{"n_layer": 16, "d_model": 384, "n_head": 3, "n_kv_head": 3, "head_dim": 128, "d_mlp": 768, "vocab_size": 8192, "activation": "gelu", "norm": "layernorm", "norm_place": "pre", "norm_eps": 1e-06, "positions": "rope", "rope_base": 1640.0, "rope_fraction": 0.25, "qk_norm": false, "attn_scale": 0.0884, "bias": "all", "tie_embeddings": false, "parallel_block": true, "init": "normal", "init_std_qkv": 0.0196, "init_std_o": 0.0, "init_std_up": 0.0196, "init_std_down": 0.0, "optimizer": "adamw", "lr": 0.00107, "lr_mult_o": 1.44, "beta1": 0.95, "beta2": 0.98, "lr_head": 0.00377, "grad_clip": 1.0, "warmup_steps": 581, "schedule": "wsd", "decay_fraction": 0.343, "decay_shape": "pow", "final_lr_fraction": 0.02, "batch_tokens": 65536, "seq_len": 1024, "doc_mask": true, "train_tokens": 601900000, "steps": 9185, "dataset": "wikipedia_en"}
MLP neurons of a small language model. Each row is named by its layer, matrix (up: input weights) and neuron, and shows model dimensions 32-159. Each number is 500 + 40 x the weight over its row's rms, rounded and kept within 0 to 999. Numbers have three digits each.
After each neuron's rows, "fires on" lists the tokens most often at its 100 highest values on Wikipedia text that the model never trained on.

L7.up703:455546461496441449482497505483475443479445517517425513529463517534455554529485507539480544545446486486513455442495516582515568510545487526513491442581531549558536424452507471467521489512561534546480482490480607513533502506489547460504523543523501518469491550409506536463570466470541489553498484529566525512484498558501456467444502556530481539458513542519607518446467509492428516479488
fires on: "r", "ter", "str", "er", "mer"

L7.up13:494524581398502460477491498469479579486521501478464490518505453492481497465500510564544537549407508572562472551468513527578493498505572529543453512506425594491461494475493426489534518442483445440503462463478523455525496450511530506506520520538547558512509493559464495551480458485459479476471541406444514524519399494470502519512504514490561547509463513451499457527510509458455448435467
fires on: " in", ",", " on", " over", " according", "ti"

L6.up499:438532474425492471566515435468527582491586496499480498490502401468385504496421446410468539445509500537506492516502546504495468545511499471564514529547442551543552513519497469470507556574469502519461515555501538417478557516487511520480574493512531539519549481502471471444476518442532483514482552442555426535530525537525516511495403524477464528490462513437512456481471556477541484431481
fires on: " had", " having", " have", " ru", " where", " stra"

L2.up577:562439506467491515487455546558506512491489524505490461430489513481558549530528517524491507522501479520516514546566490564494480527525482477525537517466464519517487491589517467478430487558520476487510578462540474536498532511447529500494531526618543540503498516556495553528424545519566476491507551494503458587449526573493446594521521500495469494436473469500440465513451508520577521588478
fires on: "ment", "al", "ut", "ns", "ris", "ry"

L2.up332:512440565454465473470532484531527506491502442503469519478502541512516534469523489403486534562508514538471487481456486590509478542508538486513509478537487547492495565527476573509505604518507554449457467503473508457524455487487518570527466460547522558487452540532484538508431590523551540441415516442430428465511524482539526589463427446465456475494564512551600456491481489420491498469480
fires on: " first", " Best", " second", " 1st", "st", "d"

L8.up256:499414441525466475445429486500521498575501484453495458540474528566585526485481492519492511455577494521518517475555462438480508451531472480500481495509464459512529457533490516490457556521512477497430496425528600528541516461488507474537532469528447512441452470467471511488539481472451411502556542485473535600551443454572581469494481488525521452485516499593518429458488487460511494473510
fires on: " and", " following", "e", " of", "ed", " he"

L4.up91:532495454540485452497508427480504424529553428519470534522485496537475419512508438478458449532562474509505544418467501480449480500505491507513486430521543514493501485493495424475611498518492452486438513501514505492531496512484523516595528522472521535482513413472415508463499449475544412512537518515542486438546432507518518514466493502518570554493525510591543440534508498520471468437506
fires on: " |", ";", "|", "ove", "c", "t"

L7.up464:528508511535508523481566508505525475514504456501442442510507477589568530581415489526394449471518540467507503486515477541495506497528540491494494512518507521487555514486514503474505488474440467485459512458547492556466450483423536503499505492492556502487508486464493470449526473444487529479489480529428562457505460544412514550464469509570532459504536512581481527468475481455462480459518
fires on: ",", ":", " October", " June", " July"

L10.up237:478505551519448404500497503507393538541501517424487523448564475538521538478465523483516525535551529459462496493485512538564467540422493550424491413500479520510456544528523510502534522492533479461500483457503565459516568401517512500549557455493482470503462405530520389520524438483520506528481562512478522533579378511555482538519469524537485426486416499555493448435461487525532512478491
fires on: " Ra", " of", " j", "'", " to", " ra"

L8.up651:549493503538521441447538483477560606551510510445464550533537541511501541416426504535508459546520466534485513459525502480522476487542482538456510409444471515472502521473485555427517475551488464570441477475433465553500469453435524504537543452560435543580495487430447533479481514463504452512506559541493492551582380482457480519475513517521574577555474523536586469519504487486481518463502
fires on: " or", " and", " unc", "od", " is", " as"

L6.up755:556515422463525472536524480455510538482530487343502489526488448536434471573477513482449488515497526526525494506453496469511415559476501482490509437525567482547454393589489486467493481459425452487470553512536582448521524481524511578521540499511484534499484534472429535531476543501486554523527606505522539492532452498483427484499462537532537527460493513598472504504438541460603492514554
fires on: ".", " and", " where", " with", " let", " though"

L2.up215:530432511578479434431544444544475467500492533531472528522494459544459499425441473475511477508472598557537449419560531492497460544561526567478464514542492501466489451453400473455605542550547410523476496495561502507509511499486538544532533520431553551563489499511497511482547489442508501421483520465528467518554468479508514556426434481545463523485557533457460422430510487488538466468544
fires on: " (", " "

L12.up258:446519441536493494501529418426513523509515552532454557518501405568514431458494489459598506531566499555510480515521554463545437512512518472541538499508460517521496493480535487424506509533387514487478465499490517431422521454497506587559441523580529436505551385489468521458464491455552531399464604433525468528556471507449524496466480440568537517490523523434586504494430509532516494476512
fires on: " a", " had", " has", " have", " his"

L7.up480:465500420491503510394576480503475575495482513515482534501456484527493425519516495490535510534509561481480462456537547443508432446524526569522484578482525525445485423491492457551536568580510535517501412494480571513481474444491509516534478468531590517524434454469455525439616461483428482429567553453519548525486518499520433489507490416472478448435546520460563507502509516402525455472525
fires on: " of", "-", " and", "/"

L6.up327:562430438492471495548488512470471527467500465475494479566491484417402472463441445477436449521464530569464433508569535446500447457529541521583437454428433520488492551478517498491482502520474491519416509523506529468537549427460516465492515493552477490547419436548390515500535503471547440524475476530505548498529448492535493556454539451483534536529570507526449438504417583400491508465520
fires on: " not", " can", " Ti", "d", " Can", " from"

L10.up279:548486546480543478496520485510505468505505515455470440535476480499486487499438561565411451451532535523537510437546454496476516475551522461479384483506458613447476544508508441424512510474490507468477448456519489533489513430455540494516499514513529534477477494480487476434515436429497507462542551492473499496471488491497509548545508525494497509515485544526493560463528503492459467454482
fires on: ",", ".", "-"

L6.up431:466527475520499406484491486487451475511526571466470507408518421494468451503425532471473478585556452593519495498451493423484445610520499539550511508576510389536525422503509505509517498474468436496504584498517563455475486493551503573500519497492499493475542583512476540526525475489497538513534580510490503460554485476491466452445481556463506501495512529537460485537491538475569443487560
fires on: ";", ".", " and", ")"

L8.up198:478438511481502454558500381499447532480505494500496498528512489488526443482456487486496482434457522548501515493510461444490493491536437500463430466545525555472514546413524522463468492457434469479501518504555478568489474465487522475541485552530505500495430382499435510549457511514489502542493497490453520503499391427452479507460491430470453550466539494525479453579464525483449508435485
fires on: " not", " it", " |", ".", "d"

L8.up218:502500468505451506486521510487455458499460492546470480511466464504488554520454479570481499502452481605466523428551484541460455495474532564562393360546446503538526517468520491541583559476550452497455513482511551511481475518504548451493521509493504521501444550458473488441545464497512527486507533556506555454503449559434546545431511515538487502465511539543510559469423477453459563490510
fires on: " |", "r"

L4.up509:543455503554460493488493479528468568491499544569485506497473491464478499490479472477549568506493518548539451491477531473500470563504487536470468428487477459435513461503524468513546643538498481466493405435467516454535513433539513505538468533469508551521492499480447488503622570525476496492544590514509500489520517573534483543463499541503513483457465468495477574518535519495510555466543
fires on: " of", "-", "S", "al", "f", "on"

L11.up552:475516503583467458479516523468518511568504499458442518486419512512452439506491546451506428513522500535524500504576480457503509448460458546482478476539492470438497473453469468501451520454502501496463577443530471531496504478522512521514535471589624481469549529508459508426497472471466436538490510454548584434494440576496515532416568505488481507455530516501487504518511584485478413495557
fires on: ",", " on", ".", " |", " in", " ("

L13.up740:520436499452497467549506472472440524494538516497490464522522518605564531462422419481509488479518633467446500508547446517488522472500434505563559579491477482556453513506501464472493564494532447527458523526473602546522476405527536461505498490473477483534467476440401504563605520445444420450531466483476535437539431551502459498514451557544517464555511490522468479433536516467501487514526
fires on: "°", " at", " for", " per", ":", "l"

L7.up92:574476421479541522490492491510504500555542534416462481487471484523565535453467501444463434532507608535522509496489525587441508526505563494495482399523532556427454484555527497557495623584478437544490516489489526557447490434520513500535472450514467487468427511480392508546510449522496448496525557509490444506551466493563493480473418482492572500541516524606477440479479529481518533405499
fires on: " and", " or", " He", " A", " One"

L10.up513:478539481528519449468484512543490472450563445440480443501488484485517547520419566524476457500533544474486508513572484515487486495519480489463507447535522513455510516503475505465568527452530460451543508557492535531494499392449537488501427494461524514522524457537424482452441454411512461430547582529502508474540504558518522530463454461572500469490498593533504571447489591493484531386461
fires on: ",", "-", " dis"

L2.up275:510533487508506455500461484569514484532503484504517461546491456521463548489528445525513473583488505472491546477463538506505569419602552525520572516462509495521635466426550496493486520397475516510508440484515483546595420524435528470544518520429499536539511549469518515474418544494427472371547494490452536526473490521533416479526518510508504426517507531463455388543516499522441558484529
fires on: "el", "-", "’", "ns", "pa", "ber"

L6.up388:497438516546491493508546501458523527539456581463442450502438396536466459457448505495502500566533522553499472517490576471489453594502500508540478452480459427529469433553487460463505517510482517495469476420510538453491520480514505542558546531499512529490446542527420543517555484517522578465452627416515492539512508484536483497488496519487525443523521593565436467511485506425541490505533
fires on: " and", ","

L4.up55:504410486537504458434550423448505394488515537456481582495471448585503457470480472481520495519514514595473518532502599510550531489486520452542551468484531472470556471470473406440529512533505441582472464515531563507477511417510508550566511507466512546492480479450539526538578499450578503519520534509539501508514400527543473466510470483511532496527524509514434510483491529503487456459532
fires on: ",", " to"

L13.up5:512522509445454503447465444496477455538502486513447512504472431502472522475554510475422486432505504481429464445517483570475431497522552490525446500492527467499425466465455516501448462537534510517527551497538514490465476470487485483510523487559532516527467583523416588518526495499428518439483504505530561544531435492528503444491466503552415599524493479490551466536497491524518494458470
fires on: " on", " the", " (", ":", " 1", ","

L12.up501:533566516529502487490529472513405536493492505483402454515525485523467519503427457449542507504467442552446461502494465567548497602502526570553510536541507505446468483477462486548498561463573528517381435450517552541514454441425469537470517445500495493472553509466519519516496453484479462503463475467571467569513498554448505518460523479540565522462465536543545465503482513435401563406519
fires on: " the", " an", " |", "|"

L10.up535:479517499586521456582546466486516516517504459495516449453440501498520434533498490506478465469513578429457482457550489516505501510460490510506448465529447463546503480498475562532528509480471523465538551474503484490546455376545519510513486554549547524601494509466430516425540495412523457543521565492524432442486505449429519479452476407463492514451487487509460546516476537434498537425526
fires on: "-", "vi"

L7.up350:461494526530512520464567529453485528491504471588434485486453488527506489458530488554513508484459544583485491501477482537550522425459584537517537501549525586493521604471511549494462528515484449455450492513554529453449441438500518526519543456526565498479459471423482442514523460490461462458458510452439514508482454523521510511504535454523549462503494484518536547462426498469465508455483
fires on: ",", " that", "eme"

L10.up122:534524475421492484511467384499552518512515476434448475542470451544488507463467503413488506524473528470495441488546493536484464552447539478456429469513525476463490533507442457463561538509483487524467515502588564529474529428400515477496505478525493533465476457504474511495570500439474506495509489491501494510497562456536483512472507512508457574551489486477538426488479531475520461433508
fires on: "–", "-", ",", " the"

L4.up149:496490456493469433561464405475519499547518495503478492452499464504537477471413470475528456524494505491502517537491518483487534493429494466500492460459438532572491431484417500478505472527534440581495471493522591562506479434579518497572470496528515486485507435478516452514583494459511497541582526559532516496497456523555531515449541491539510506500484532474537436504512500465520486381494
fires on: " |", "N", "–", ":"

L12.up457:562473522494457503467510431465561452578480532509372470522464425504500517482523450475490486487523569558509513531482559509518440500555587532490508460515488471470465527478498529467492489464502439570518512472555512491484477492451507510460545488529518475541434532486452562451565446481503592466470478429525449532504529533473553544444444592577497503457497505449518489484448514513446542458535
fires on: " the", " a", " to", ","

L4.up37:501460476507536400462472490483428492597557538505461465571526512508532472532521474498479537506442503492468453502484563511451465490531458564586500511462475523514546527490460541399480479551461492565402498505473512507551491502504534484543473507488477500590442521476462491517543463516438473503521576447507536508500472500483434536500520482560511503479457547539472507430525470467541481491508
fires on: "s", " can", " people", " and", "es", " may"

L2.up430:557491446517491500504561473472444582498493562416484492518535485577477502492421492419472390502551509485422513517507527516450490577496502544517515496529430550471431494529501506512531568509415478530444479479507468543488451489472514462499571501498495488492436467487444526528492545476535499454498472502447493499487448557535523504451493484540479502482510506557493548401472559421496518397484
fires on: " Ste", " San", " is", " as", " Fra", " El"

L11.up64:494457463504531424513598466547492482468519480457481472530523500555499525469507506436493495456434489512495498538535451479439498476435496527563548476499527521498494509580475423487456620470466525522476543514506569508412440447550497568504555520451513516511458480474525526509569538386541543469482548470490458533587537473529492544448448433624544494472495557532552428483456483516507522433532
fires on: "=", " and", ",", " or", " so"

L7.up73:470499532514459463519585490479442489565464479406408523413401499456497470523521460439521477517484443575531498514495571528551487479510519506577517484492508506493494491532495438535553483482527508471470464409473550548486512387493472474561513545524532526418469527487424567490523495484489514450508526466503470543477471582516493530504479507551493474503506459518525488480454551485407498452513
fires on: ",", ":", " as"

L6.up32:520480502511479418478548488427487481515474544469484478496525509504472503444502439410480448554481524579437498533490512465451459555548539562526468509538511518514492481459478510543487551494509477521444529462494520552546384463440484514497525451466544453478458531500385543533474437508471546434514570512518562538497487525517493559518451464607465481499572536636463436463472468483525522452533
fires on: " is", " are", " was", " that", " as", " can"

L2.up181:538504488530483482510534480450462483497477461494515530540501481543466438491449509531577423572553539517492562539484556438511506517483494534494524535475453457512417495415493459474498565487496452519519471495540465475450455409401502547485446535459499551502512537460440506584454483515553478480514535467505420504445391525565498508485463446555469529470495475529417451489499471459489440472498
fires on: " of", " in", " that", " de", " con", "fra"

L10.up123:532547517530560455494506514510522509496571448471474499517513449505518485483478493483513497562540489515509500451537473505432432536464525528503498537466453549469532527512533471532518586468415497510488523453496537561494467457507514450539508517474525518457464530415409490460518524481473500505500575472498511442473466554482489511445514470528569526512510543535524572476436456440468597405514
fires on: " of", " to", "/", " |", " and", " or"

L10.up631:533451457511447421515496534462499490516457495521498533492545496536513484480509520501511452495472455544473425492510544502542495474532509522541480409464496570520454419428445510485507496502543519496526480540525469457507444516449512563527515442484453511541499491464426589484501495529512437474464568409510495454480467442536474512476516558502543515499456457521450513477507488548468475492492
fires on: "'", " |", " —", " 0", " ("

L12.up741:479510417487525546490539455538528522568530522528456557473529472545510493556444498527444481472485513469529458539598491525542418470511516556533540456462436386510546528478479503459510550562525509557527414515518531497485516442525505493465534511527523479529479516474453526501540475484434467466461475521508547472507484527530475446476476515532526484479465470467475450563438528511456532499519
fires on: "=", " =", " in", " and"

L8.up720:515404477600522418443544453493438522517489585408450486532416483519483600493480486449497486510484449550539457493552492492522529516501529496542466512564472555514509499484535428513496570498491492446478517411517498558511397420517497505484507480515510520457478531562474569457538446469526457503466574425545532478501469515552516518450476476470490461451484473560531492517535591489471551490470
fires on: "y", " and", " of", " |", " &", ","

L2.up0:518419493576429466423497499512448538473513516534509437465456498489559553539528480517505486517481531493488541510479487546515581502491520424465540503466625555498503461562478422534493532446497520463527545473572486583489529566481502598530504538455573519536497526481455474459445482480425499392494587510445488523470541554489429552500525467536477600461508465497493502452499558557484539497542
fires on: "c", "el", "ance", "ris", "ns"

L7.up528:556485440472489517480460481479488546471501490457446504549491516545485444497482524469479433499546534474497465484557508520492498568535589517580467501470467529486509516533493502514501534583502526460475452454531566518469509499556525517542538462550482479459498501442500495433531497394500528502470531543485542551534470438523531541391447535506536474543481565507518461448486537556487482494496
fires on: " and", ","

L10.up49:525451490522525468471522490398459563549475523432432496439539515490483558498472441516533466561462598509473500497503451506508407465575501503541487522497496486479527472484471427449515501418546496562432458491520492568504485471488535486465511463540498586447453459489470497531537512460520496484518531421533505515464412548451483537460498469511451462462469500459525538491408534505513553441486
fires on: " the", ":", " a", " to", " in", ","

L4.up471:509467511613486499475519387570529538507499505444476520541444551450507473491496406495456451464455487526498467451525486433506553538621467484503424532475479500497434498492424481514602445536539448522457556449568542491485508465493538498515555553448497561591466458533464561509557502480478464442490526471525560479542478567434499477439474522530478536497527536475485423548488471421511454480529
fires on: " (", "po", "si", "se", "our", "du"

L8.up226:550502483531594499548524457486532535496478458458469484470512531507502471490489480489469442515489503510498467495484503534520513581470573575508527448488488533459539505479456496487504524534489417533482478492502547485510479411476542560524628456486519508522514504513500583478585515421525495483493539492470501541547507501503490488439424506490550472537518510527541391460514543501456554445443
fires on: " and", " or", ",", "os"

L2.up268:525520488519497397477539471517450563490449461480498581493413412552399462496504513488509447593492502560508448504534546507550456544474468559521512451472524515471498447484480495512437495485507496481482499510557476503623441467497511510501530488548588560584427514508445470411485456537519474451524588473484499471526477542468519553516522466438470483464533514460478559535419559438519526474512
fires on: " of", " in", " on", "ing", " by", "-"

L4.up267:566445556474522463430527455411421453546478561584473489521473399453543520436522455448530527462556561497501364516567577564533527573554520544502497524559417496484534481451465501501532504534489465448484456471519511451414416465533539563539535468505529520541480458526496420525550477462497455569478502514517548476489509532483525511477463571527424462494552508506472463417520486488516504478465
fires on: " of", " two", " four", " ten", "al", " six"

L13.up477:470469540484522462510511447513449556461516512457456443475440474486437498547476521510503464528523514497554426522572553496459476499501504577557534500487511463449469586449472458559474553494426437542506539487495454505568513467523524526527452533567483536466508561443516510502455441448485506555384466499536542454518424572472541538461476483489416502462475527439493530517492567440514452453472
fires on: " in", ":", ",", " from", " and"

L10.up94:445477468578530468428607478484492504529495468515507531548443532511490515463392447493498515473524548477472495435624478419471475464501563527507518428429493453551538425448457525424498453517585522541490459522513578472485462484423518510530485472524571522526510427484433491440493444448517416555461537415503543482493476523461556519521489457534562443477518503556546505491445517501490563481544
fires on: "=", " to", " =", "to", " no"

L2.up567:535557546535460488516517429481466490491501601458502460539512459511387448490432515525574503538451551588489492458444578494614490548504461502466476528527556504480508488436446442463471575568521471513475467476483537475468584496473523501470508528554494494568576540462487475502538558522523510400501622500500436509548464513546510530498493424467489482487495557490466452540527499516486574493540
fires on: " of", "ss", " with", "-", "iv", " contribut"

L2.up262:488502491586524435464464456503505482545531464462514461501471471450518461497482549537489548492460514507540420473498438521481513565565544551626445461472504493484495484444437457473487474546511473484531511589483509454552481543512528500497519441484519520622510453507404485428505536504438486477518582517516534466542509540474457584510478490485453486531522518435479529530437505417476442513528
fires on: " can", "s", " access", "ix", "mission"

L8.up362:601444435510518476514509445483498527496498497464484509482494490544477483577440465465524520469478546520433477512527474487432470532467472523494512497504524452487460503540480465507509519476484433437474563499500548546551470447589516526550523519564479529502481575452488471541566479439500542484477532513550519489478527457467430515452467489594528564457496488504542394420433536451580490444474
fires on: " /", ";", " and", " Vo", " vo", " with"

L12.up293:437446503548491487495443420476523485508513511562430417545510473522521565508475426542480542449548558541497467432490512525579505454522545582470522490560481495512481509463484464438535502500438492532503527455508551518515499443452528508516463486545579477483474410467518478498546449470518469473504517483506540542525481553450518546468469464495444477513505546562502498454487538499429557431556
fires on: ",", " 17", "."

L4.up440:476538507546459469494427402468491599558573523587467439395474460461464489480471478505513479523506514468490476459582465568491508482528570475538509449453413468528397531525492486524540505517435543512522547464477510514464429543523541588509548519545508504457462479476545626568525513453496464516529502477521483458489518455501529525460490505575497442405518519536502472485455481453554472431473
fires on: " of", " /", "N", "r", "oc"

L2.up682:439483522480466492464561514508491455500570508524494498555457533537539443459492504516503406505441493510540484486479561540532527504521509546501482509570484464428500492490482525451499525570510517559484557557546492479482489445487545512517486537464484510560506492454499549573501493431526519510428564476500528458547405536458461515471487519519463528468481479574450503519441441441559506513541
fires on: "ia", "lia", "ana", "li", "ea"

L10.up356:417536488571529504459542495518456510526487523533449541512591478577467534547478466502522484514512597521478527483493423505539409559492487487495585494499421562480566458494508446433493525485489482498450541432528450508516592451438508473549536546475519539514462426491491486508513463521572476465545510491508578545512491539532520501490574480487512475539442459516527461441510570552546538466466
fires on: " an", "an"

L7.up91:531440491525543491444551520508465478498525496582465443465458465541546461494507456449466504501483496549509517398557458478502535563481542515546442509559528517567497478520543507520540541458512456480507562482508436587501402482483567478567485472540481525466514564468487509473547562453467461459429467505523574444500485495482523528506436507554566465540518499543492469472508471514443455493578
fires on: "°", "ub", "mp", " W", "ck"

L7.up545:447467440544471483425533512529470502522447446541481533475425501595490526480499570508542491467469592491520480488459506623513456488484563527471519475523549539488415520485544501500470545503488456563521433512517503508497482372479502448509525470449545485503466503494498512469508509486485449452417551457458514492545463497519524595549521444514531494545553505495564523447486467451479555434498
fires on: ",", " to", " and", " on", "-"

L6.up366:449489468560477431456491496494512515501529513487470432416452508485505491516429521469498529498523444522510460479484516451479458519505492501552471506529457485547534458417478538537557503459472433520478500442505474457516471432520505544508528496527601469498551486508472564474514493469486531499514568496438504426493418486527504497432537497493451541503465533491533497573487509492516528455617
fires on: ".", " |"

L4.up593:491495464492483527494444479479574581596532528501478444472485518476513477533480434480504461490498529464497518489565464501518490475473484497501516496536470487477477509447448486505544560481514503498513540457522502473444490521474567518561495439530518510526471468503497444487577525470552530510509504507460545523528514526439486544427441395537478461522509502528444456441504532457495548466447
fires on: "″", " of", "ly", "N", "iv", "rit"

L10.up598:435536505507459504456529497521551505512508491460480510513510456535453437477514567439511531470465482514530576501529501537493497465458564529503471544478522453449511480412467506508544464496476563402511540445501537580444542451457522534531563485489496523502418519459516462415541520514440481521444561475586573528500443515394493545500504460538515505536481521535514497445521513483524495434457
fires on: " (", " in", ":", ";", "#", " born"

L8.up551:527474565500500481539522428393493552523493489484481440501482501559512446514431476545581556427510505511575498456498476462495524548435495510444502518567474518477501471468502524499509551522431447560417483459491500470499431462513529483501474491542567514519512487396429497495516520460490401430515530537506520514515426509532539519439496440489539442467450541514545507469483510480505454440513
fires on: " of", "/", "eme"

L8.up88:537476529527525511502492486543512474512510474499490460511471531504482547574422587573477454533476487533512445444495519565511527480530495471492518535511452566392539526520502541400559452493461472560437487526516520488459464404515542501520463502482590472481509488432463473504541488433531453486471521481507526432509460491529537509452493492564504509444486462552476475418460508545461533480457
fires on: ",", "s", "3", "2"

L2.up79:481441502456526526546511534515466515519478517411508533483523436457570523458497536471556504457537573497466528485537501500491396610546495499459498547499516541440500491446493487486520501499519590492492513480467544545496484513498461402512504509477521504453476469468550587479359527478512423509508557502600491538484465536429496519504479523456509538429522520506483483508486486544504514521451
fires on: " /", "st", " than", "ered"

L4.up362:535493512463509492476493477482457418523560526484430507474436498545532498407427450517503569527550484537535494496499504463475474421456516505474523494464496471513569507542492504549487497512465399500433458476495480522567470482578536473618441486468555497458560470474437496424502500508480477499569501487458489508504446500564523475422533522458552578515521463543532475487523502510488500459540
fires on: " |", "|"

L10.up646:531508520553556447503485485488487466496530527479454483534436504554557529532442441498467544437502519617479429524495469497472500482463513483511485529608509545426454539373463524520534464470562501517455522505475472498508487458479514485491556493498511563464498565488429515577506475488520513417497475451512522538495456483468494472460511490543515498502571518490460500435528484516547476396504
fires on: " (", " before", " after", " by", " with", " of"

L8.up469:497538428472492522469516526539441472507488467429469481500438454561479447529519567428532460523557522509486485506556457523482368528521503544481485532502538447491437461523497483467527469482474462440511549496544549468483507464477502571525534538550549518516466559519510510468588545406456557491492540531458552473539551531503515541450524534514462449471495489553565508442511511447562476472537
fires on: ".", "-", ")", "'", " and"

L6.up189:353469450522502469418528496474495502538491503497506500485521417555517543502515497477415519456477549566450542492508491483571494555534508498537470502501507476412497490478455510401535504493450496471494503570464503534483539469577502569553495458555526516536398467490517488499544496471583497529481524450497555479518538485466516555487507538561479464493521500595541494505498605542508441495462
fires on: "n", "an", "ian", " American"

L12.up683:605469451495498480521461455515512502486584478462380433497451499508463556534497485470495493582518484486510464482542529527492475549454507536520455485490466544475454526471432423526489507554505503522438483492468507542551496509438493505468522467591538544463579509437470561566549465495459516488577424458517523477489527481520499507478540552497498457487541527465473523428548511480505499461559
fires on: " of", " in", " College", "|", " School", " for"

L2.up573:375511443590535496459442525567473453552457458481488467511477464554527506458510455468532496533457494471497528478495488579506567440550535528495496540462447478550553459489522480459533488503505509527482512489570415514519609459454480527473490521394508506497536504512474468485407455492498589470452509522511482386453502452482544459522517411514450508509529446516513559490502504497532469522492
fires on: "the", " |", "iz", "sis", "ier", "rit"

L2.up595:498520479462473488512420482465489539505479426440466519508506492442448459491464523559466562497514473522562498467439464504507514453519499483496549545581511495506529489515473444426495500559532434484438556484550629474490595493474580473598497464513517511551454478550482507466539516488507543561481539541479524517604501570471416461445446493492487489457527546489509554497475547543453528534581
fires on: "w", " not", "net", "not", "ts", "t"

L7.up437:439510523537573473450471427478476471476472506542473536506458488558514546479525453445465510485521599490537474515465495536460463513534491495509500503476456486452500552465462479409514536545518447539448526493503516495552590460513513525599535541437585557547491460445463490537452485469535449479505467425509501510490491500515515496430506511561462525476474540490479504481522570506536513453525
fires on: " of", " and", " de", " C", " ", " ("

L10.up460:417486511526526456476542443486511519503506470511504435494436481550492426476411468413541497504475516471437466490466510481565466536463539567526481500551549514556487520556464491525473504450471490517519539494497505531460476424480514493472538458532443502542465491475526484470576525489477445541485485443549501469495517446511513469538497501502440471542559518553449492496520495489528561425449
fires on: "–", " to", "19", " and", "-"

L6.up531:552555452435473520585495486458427524474474446472470477549540417472537480546499449542464524448482518518502443478395436504475436467565513536529565457561544549553541450485448500488551553574449491552462529555528539457540550528487548539489514525479471512446508542509448521544496487421429490435533532525573461566498537525493456565421452415495463501512475484453478589474563451499488486465577
fires on: " can", " not", " home", "t", "at"

L11.up106:523507543455567507553458496480519526525439503447398505521505490558496603502465443515566503473438485571508475506519510504513462496462524487493490532557484530501493537413505461395487514449611477494481518467530455474489542475470518522478467524589485530488583494492484546509524500498488463519522471484451482493482475504519487502555504479439470422539470563527521517570588557522537507437554
fires on: " to", " |", " of", " with", " for"

L10.up361:494470451532523429553437492517532522463462492435429439508500517552482574532491553448444480535581479468475538514564453515518490490488495506501554436543444557517462538510472524462501550465528498501489563434597526508493544423477497513570552464471474542576467423467507556473553501521450443456481471512512487533511447456494591481482538510534516489477527531584537472415475528527500512463501
fires on: "s", " the", " to", " of", " its", " following"